MLP neurons of a small language model. Each row is named by its layer, matrix (down: output weights) and neuron, and shows model dimensions 240-367. Each number is 128 + 32 x the weight over its row's rms, rounded and kept within 0 to 255. Numbers have three digits each. A neuron's up and down rows have the sign that makes its largest values positive.
Before each neuron's rows, "raises" lists the tokens whose logits its output raises most directly, leaving later layers aside.

raises: "th", "house", "dom", "stone", "head"
L2.down863:085171124176104147121154102134158155102160061181074090175105117146104073148160130118193095095122121106096096134104172183165087096144113110166067114146087111080188044134139133110124186121163103117127123166118118162178151184119118163155164129143107114078151149127117162105160111122130172126134159113106130094111155099170098131076099054056108113084088151201132114171130122158103160185124

raises: "ively", "ures", "ude", "iting", "uring"
L5.down440:142191113174171124151094087177130124136136135099096087141169131151184111085093114113148159081112079089082143082121169107112160084133134160099105111093105113203116079186116168195140103093124145188133159176087111047077128122160137106142114108094153088094059102131177096124134127106135082088150193111139166189122063125116092113151158146143194127185161090155035167135138074140101145116151

raises: " Following", " Despite", " This", "==", " Although"
L5.down913:071017128053130153144134130134099138123120177159156147144131171188146128123139168095167112125128137152118111102252093142146130060208190131096141118052125049124122132211144134104056162118198134121150102100072176107170103107119120175142117128131097109133129132123132137099141109114145115096161129122111157113130124190067162096118141179133124117157128221165146154168149142112139050126111

raises: " their", " its", " another", "ify", " the"
L7.down365:094095148121096170175175120126129100088108117145118124114162099157076188162123170149099138103146127217131171115255159145167143164105150091196137094156107127095141135084061109121128137097115153087101062121118097104198133068146161122177101110115092150088131126079160115121187108096130109140139143115134103120124138133117053141154108116203174113140106255084149146140135059097139087142135

raises: " they", " it", " he", " she", " there"
L5.down446:142066133068135119110166118166105137158075136152129133186142151162151084180171155111087068132148152105167089088185101127169138116138113099086146158136029107129125143123169108092078174113144183114156134089105178088114132168132150189149131137132089084133153174080193153108107203159196110093079113137106127088132176070130063069173107153118137134148084137161075121125149161105167109141088

raises: "one", "ones", "onic", "on", "ony"
L7.down778:114093138107134100130165066089164104095134106062083170128180154100121203048115106126119110094085139144130111144111096147112152122097064118146154134095137092096126106102155205163176138193066131129196148067109164153117124093123115123164071119114151085123099095095139120125160150111121168129144122141172086076076132104193153141133120100113129130141117109151102115120127092109144180127133

raises: "aling", "al", "all", "ality", "ally"
L2.down714:121122148151137169166129092112147103068151131184097094128129112120133128084138085158122185113191156134171138115104054170145127110104126091124160160154133183127142072133133124141071116159121107087163167114197151145119117164070109114080132148193077136144111150094110151086106164121096122085120148181075074082165056124116159080152168114146123154125131171134089086123124161192113157166100

raises: " which", " whom", " whose", "e", "ely"
L7.down325:155173130096122120156117100105149146071160175169169089147140122084110160131107096129090087126118151114140149117178133103145078139180129151146135138121125163133102105154120076136110085159133103189087109128119068195089134122166172165132190108119125138160151120166134127132144125125156140113132146147138124123116162106091165108141057132156149148147153147120102135137164131138079133099169

raises: " it", " another", " a", " this", " the"
L7.down248:103169177149126141166198110147055180145131102127118084131088081133125167078170131173130117160182131114117104109149133148110137189135163103134128113177100084089143154117193143122069114112120117169137112138065056105153130177108127154141088145128095159073080131119163173084145129114178150075161076160124111109164092139199055118116085094153154094136132186109158140169111144116114143169124

raises: "==", "In", " In", " This", "The"
L5.down944:107057130080122131115145111144105137164146178174170120161120129125162132150188156114131100128132124131134125118186108127136133118191172147106158103102117014143124165174141128099072159127154171136121134145099161091172142135154121184160117145114103094118144150116131090094097136117120118114124145110133121139108126185134144111121101178120154119139095184158163155170162134115133095112097